config.toml
n_layer = 14
d_model = 320
n_head = 5
n_kv_head = 5
head_dim = 64
d_mlp = 1280
vocab_size = 16384
activation = "gelu"
norm = "layernorm"
norm_place = "pre"
norm_eps = 1e-05
positions = "alibi"
qk_norm = false
attn_scale = 0.125
bias = "all"
tie_embeddings = true
parallel_block = false
init = "normal"
init_std_qkv = 0.0273
init_std_o = 0.0273
init_std_up = 0.0273
init_std_down = 0.0137
optimizer = "muon_variant"
lr = 0.00161
lr_mult_o = 0.875
beta1 = 0.9
lr_head = 0.00906
warmup_steps = 200
schedule = "wsd"
decay_fraction = 0.821
decay_shape = "linear"
final_lr_fraction = 0.0
batch_tokens = 262144
seq_len = 512
doc_mask = true
train_tokens = 1312000000
steps = 5005
dataset = "wikipedia_en"
MLP neurons of a small language model. Each row is named by its layer, matrix (up: input weights) and neuron, and shows model dimensions 160-255. Each number is 500 + 40 x the weight over its row's rms, rounded and kept within 0 to 999. Numbers have three digits each.
After each neuron's rows, "fires after" lists the tokens most often just before its 100 highest values on Wikipedia text that the model never trained on.

L11.up415:448467585500543524495497507493548561465425539526513492545485470571507422538513495489467464499509551545456460548416509496588478532469463482564462510506512530531469531471505494532446508485533506530494447558524554547560545606539491558529488522451456480456504477531485495531475479434520497529
fires after: "1", " "

L9.up592:505482486512508491488469445440446502480508460502467488541483555539522538536483487457463509520558491546485491491453479597455473505469444491473559511468530418517548474526528553443492511507482509613574520527535495470529468526549459532386586449483521514423470530470506454540574529472546526444
fires after: "|", "9", "–", "2"

L10.up409:483484536491476456471538484549511459564505554508539421560547504472611514528406477535523515532459442493542432571579513472577514536536471576541427479548445534593493519512511461482497442485454498418517485468536480510528532495467608507529548531537510450505486538470478518485436467452483536418
fires after: " ", "9", "1", "0"

L10.up921:420543552539500448525524477563574517496484576446507512475499487539501499504522520513500494504550526473498554489469479526518505446602460441453500496510470501474524464439479589525504487586436516411494447480570501449471454434503487538486501472546509533495550522502478505544517497483452506512
fires after: " ", "1", "2", "0", "6"

L10.up541:466494468486487521527478444478520559584509445558525464508479485604463585489459488569529417502486365431541531528507551584438469523522522493421496515509463502540506507504513539502489566509485486526515491466514424457470467491502454537461552514566532534522569481506523544528475492474504425568
fires after: " |", "|", " at"

L10.up1170:581507555493520480507507505564459536458480450452404486473576513560482443514504517453463509496566478561497533543546465500526518506444443443486445528554508489514534439447458510515514537586465455554477475500544537520492468523544582470421508460571556486441504559429487520519505537461451517391
fires after: " ", "|", "2", " |"

L3.up884:487471455556417461534470540470486599506462462519535452481435498469475449559520504560532506492495507498493503556520534622467480515482519509573457486456537477443515455481518519465465544505478483486557492525505482470485422487495558444481549496480529529485483421483386512493433568499494505546
fires after: " (", " \"", " a", " the", ","

L7.up46:466559533576579469440529478532437507530508495584505545503532563613487538505535489496411562471511507445568426527460455493453516485490449403480435531530587546433438458482523475465535447554454483524563446525473498563449511543523512548522464449544453459512484449510497508502516505465524518519
fires after: "0", "4", "-", "2", "5"

L9.up844:510470572506531542525527557527449554418542455446446545445408476461476566521536486577494413616485469476467474498483502498474573492521570533538517488506463578514570460491479477524549517608524550496455476518492467551534538479602478515476407575489453501475541507410518515527508495566517499486
fires after: "1", "|", "0", " |", "–", " "

L10.up1073:456494524493505525519518497483488468475407512543501469516485518587527487529519461507483558498512455509577543539496503493450467512523487536484435518565516496503466509534565506487525519462488492525480505543493541458510503542606530564386639442495577475565483416495405390492537471488454485513
fires after: "9", ",", "–", "0", ":"

L11.up261:457514455479587473480568502520465484499496556493536465437402443501528486518512528581472465513477552483519575527598496578491410472550564523474511529473496512526511503557427458520516572550524502474488532466427479464503468482528441509485532503395534505524508518500480549474509504551529504528
fires after: " |", "\n\n", "|"

L9.up618:568495487439501490477533455462457458512528540478470507519490459525540473580472487510500507466487501518488528437531466487477456516434500568521496487460518533475547448509530568476496532548522430551423535549577556490496403474537519466502522483537504576542482486506531479532488452492535480551
fires after: " |", ".\n\n", "-", " (", "′"

L10.up938:436497505566484545492518504460449486549517471491467506468483477506569548489544446552476468518470479478501464557455562480582528520464489543552475534525491485445510539430519481499490533481520511540555534539476538476515566495521458545520459490533470530550494508463536510472585405531486509414
fires after: "0", "9", " \"", " s", " |", " G"

L11.up1167:538514503526473458476485475506466528443507494517521484582518496556395415628540502542495586433540445476558541525513496571553414488527521527562426551593488485527533461515455518530550587486518505442513532467505529457470442527468465497485488446530479496472471526510478508516512512461465476554
fires after: "4", "9", "3", "5", "8"

L11.up1200:519500525492510517514526522432446473518472556447497491510502466442486500543536532515523502482511503470427482440501517520545487467497479458540434577494572543478448546495455503493527474507562537548547549444620449514528547460525505514548550471503561501427555452480474509543487581491505495406
fires after: " ", " (", ",", "."

L10.up1166:507562522536487534528462514514486501466448528465504511469485526455497557490507469535496508440516552556497541462505457470506427516456524470536505564528541487489541617414465534517509453464453537545407583593512523484510504508497475552532471521567525473493480499540483473519491530546522464476
fires after: " ", "–", ",", "ere"

L11.up719:456465467541512484538489462527511395555461443530505471535449498519603476482513440575437460552518495503457454433518529529504521532474474491532450509479454503447496559479525453489518548416431507560476509538469532502534432456531488508421507498473473534518470443481479538476508473485515537548
fires after: "|", "0", " ", "1", "9", "–"

L10.up606:525511581493467516466434526517477520481564491412504545528451459552494511478495535477439512455520507458486508502480438490488473518474515516567428503552492478423524524568528524509520457437463461526503489545524480398553445449550476532529459560543480480520443412485514523474532481503456499571
fires after: ",", "0", "7", "8"

L11.up432:505489489530501505525503504505459480464510506521457531603460480484504475543435457480509503521455507454418506605560523574466510515544505474470547512484490496500572547529511464508467468540451450518550541508428508454517461478505471397464544450467538448460515531562482557579489470482447542555
fires after: " ", "0", "–", "|", "9"

L7.up124:526564506447475482467504522453488520536488557491470458483498505514525633509500572536537535529503507449473492472516572494471549501492472490474416537549462550491506493547538497511524563492482498471467491484494452426522485446499521477430500494559493518469495437499528550536436524419533529554
fires after: "5", "8", "9", "–", "7", "4"

L9.up163:557485509550594534449503462457464486535511447470535507509590513421542490550412503472494580442478517513490515503468511464562514480516500469467454471509486469463471458482451579438546468551459497558481575504521489503502515537511525440451551494516491500449550571484440548474563548525506494499
fires after: " ", " (", "–"

L2.up322:577455525555523537502564508481483544561439495410503544503494490538513424505561499521460497509444532513481466486523558455492607483429461480490579503400581495536494497490510507506467579517478538571547497476462508496592496557429549463537457498512551537461527444560444535467489514475500507539
fires after: "-", "M", " \"", " (", " m", "–"

L7.up1125:501529511447573557492514499432444544558441498516385465480573518483443532513492486524524451475480535489494498429451479455493494520443533475503494535518424485592449508493523514469515547528456437468492460506520461438483551529488558537492487432513503508484416578510518564481429470492435484485
fires after: "0", "9", " of"

L10.up35:517495499502484436470546455511509518464507492532450570479435442458464542491393455553495486389549482476464509490426533530511478497478567528485452474517512525432464504559582456562491455479492462497492482515532547514499548560508453495512398458559449531474438520517496493547488538439532560618
fires after: "9", "0", "1", "-", "4", " new"

L11.up506:522476547529567548423505557527420451473472550538460548515508515511554501514457526530379524520468454523567544501502465603546519474475464479513476539480461573530477502480477539571545507474526489549528465503522508393551536464538479531514402535551529485469511530420536500491522466498569469526
fires after: ":", "0", " $", "2", "5", ","

L9.up111:508511486493481444439498572510460485455527481504534507545458526474496525498509460489441538568490519554475491397424465428405550523496569531491521528530569460473522493509537434473456549471520498450483521472467532593547525442537427494539534592499432491490512441502426524486475555509509513480
fires after: "9", "–", "0", " "

L10.up392:410511473498509462455523524505605532454518532482492471512478504489500526446546486525454523486517555479489553479598484493506513503447494515420513440552562545548466466533446524499478533451519430488504566513513526481514474562525536480507425470524479511499528520495470491437516451467574474526
fires after: ",", " |"

L10.up840:534474483518540487501552518527416458539518488559512537509527504561464495465472474472468476545512497539547470518476529423509559484523503541419460478482479588486516465469515490534469510452490472498522516487550467531522479482586423558533502476525533514438576452468435498496516473580547458471
fires after: "0", "9", "5", "4", "6", " L"

L11.up161:472421514452478463527498504547534465426490462488488444590524540488424519492524480407529479463424498495454480512503483524500447453461512464547460519508551488541540585459562588544494453498620476591536527437469465498497520472433498467414590512496525471498510475549479480562483554457439481467
fires after: " ", ",", " ("

L7.up982:499560443544542536457478528493487536433519535553453559499577494494463608536482552552528481558514453467542453525506464497478511436495466538551497514547503532530544499428541490526503556521501488506509530533557502554492470509465432534485463474563455549491481477518478510459489458495474554569
fires after: "5", "0", "9", "7", "2", "8"

L10.up262:509483534548534481576490427468492536484429538496521546469511576506494471459488426603572494509543496582478438559469535553510459558587525489565483497496484483538500467542536485492468597511432535588437470539462491471584464571516439484512516539490534493474471486450489543539535520479501518537
fires after: "1", " |", " Un", " "

L9.up1254:511445451495503494467502479551446484527466447514545495607556502486473474496504487509443559485566518537515424538483444506517492506554510531502521544533477476507458469492538477526491565548517530519530496538576474522455439603494512499511502497554474415575441500540539472465546539499471537592
fires after: "1", "9", "4", "″E"

L7.up812:539536510538498464450542549512463531489458499475497553526534452573472489441494527515504492464475546533479428463441492453502462478416563450540494578495508490545529528514524549459503574381473515452555445487536526394539488482505537474473484458506523446487505457439496502465511489480482530496
fires after: "9", "0", "8", "1", " State"

L10.up1042:483556552506512494537463485549485485535489502576459533494519491430507502558454540518482524564449479435501510508424486541461491479496441506572502429512483545503545489475483559487576554523498509487477474495478450516553515500511485457457588492498479564533447476487516520528452441531511453544
fires after: "2", " ", "1", "3", "5", "|"

L7.up1250:520440542553441473478440484587530538477439578600507508559477497514454457472543591536506475479508450534499480473498436545514512498534536494548437489468451527566520538477519557469470501467497586413442415537514542504470531507548564524537557534532547517478557499496461548429510512535500545504
fires after: " ", "1", " |", " ("

L10.up348:488513502507436482502565517510466488455450506461538492524527502439496530467565512386428591567550490526520569503549525468491443476546599575533506487472458439542546473462534492488526525398516507501414509559503535544479500417518469525480502532511498457448510501511521504426502482519505477507
fires after: "9", "0", "8", " World"

L2.up908:497513522510500547505546528549529432549452621495561492467541480517452466586526522509527539434519581493534448556458525541530435569462481497484458523523497463506396504513511478476532524442473573429565516503467472497574419503532493504516533511490494506425488462443496467470533489417521528468
fires after: ".", ".\n\n", "-p", " un", " ("

L10.up655:456452532503445516531471463463493533509482470496489585493463554508535491519450533427458599500469545496469497516484551518476525515545501491500515511519496515479485575537501496482516441521472445604491534496489497484551538465479464460483566539570480432442433552473505498521524534498465487513
fires after: " the", " |", " a", " The", " "

L10.up296:431517560508513557484522518526478468497417512532577564572510512490488492495497541497500475436504476534467459534492469516486531507454504452569376423530540545458531554500471444501543485499510502443532513458487489485516467536472534549516548459509460495511500523513480543409585593450500538488
fires after: " ", " (", "–"

L10.up1129:510513495502543500472489440560498504488449441549467503490491463533544579518395464561501547496490481542424460564512530517506500449528498518429494507469503475445574496497443475541515473451547427555579499561607518513458469476562507538476495406509526532525479491507499478538527475553529522472
fires after: "-", "|", " the", " |", ","

L7.up180:492554450448443439560522401482500520491487496569495513480484536488523557484457535547471505508591566455546497461545514483564519459489438467478480499523481514485513460551506489505449520539556583501520522461465523567509511494458535488464518484501446583579500425590440482510582392540569586475
fires after: "2", "0", "9", "1"

L10.up1035:541564590486542520415521529519536465425534490498499513461516533481505464455463459565466441434443463519531421471401521565498463498462534488467438530526531524412582480521488528548503564458491476574513501507455518486527469432516475493518556549466490436537477459466496532457502526466480425505
fires after: " ", "9", "–", " (", "|", "0"

L7.up532:540479592433496490536424503474497550535515405524491521497487526520509516467541495516517526455566475481506595445564575482570445434503488461465465573437489464498517494548478484470522497455399543558453593541515482514540553497525502452553507485500564553498539521541535450523518466582518527460
fires after: " ", ","

L9.up663:503474479518435520570547502431501515451485448539437541507502457452480571497484484575560486497462502498519543433556540433487460502511510499441431509521518517553512451487520490574452492448504540554482506498566537466483517487536490471499486523588494522498440477527469497513460415480500516503
fires after: "9", "0", " the"

L10.up664:554488502552553542468517450512461510509508466526470413496419466486511614459562524522510518454458499527496500556590449541483589446499462504431483503480570545479478491507476482443503508486522453510513524522543461407529505406566453474465502394485551515586547436514519442428461534525442456508
fires after: " |", " on", ":", " is", " –", " ("

L9.up1153:591545547455540462480433490484468526491512511481586546438465482470502481554521465608561511503474518483507505438462516512506469483464461502520497511548518554481547437484466518463582465505519499527498483530482599466490448466531528455511489489453443425531496479510500536495506487518498411487
fires after: "–", ".", " mid", ".\n\n", " (", "Ch"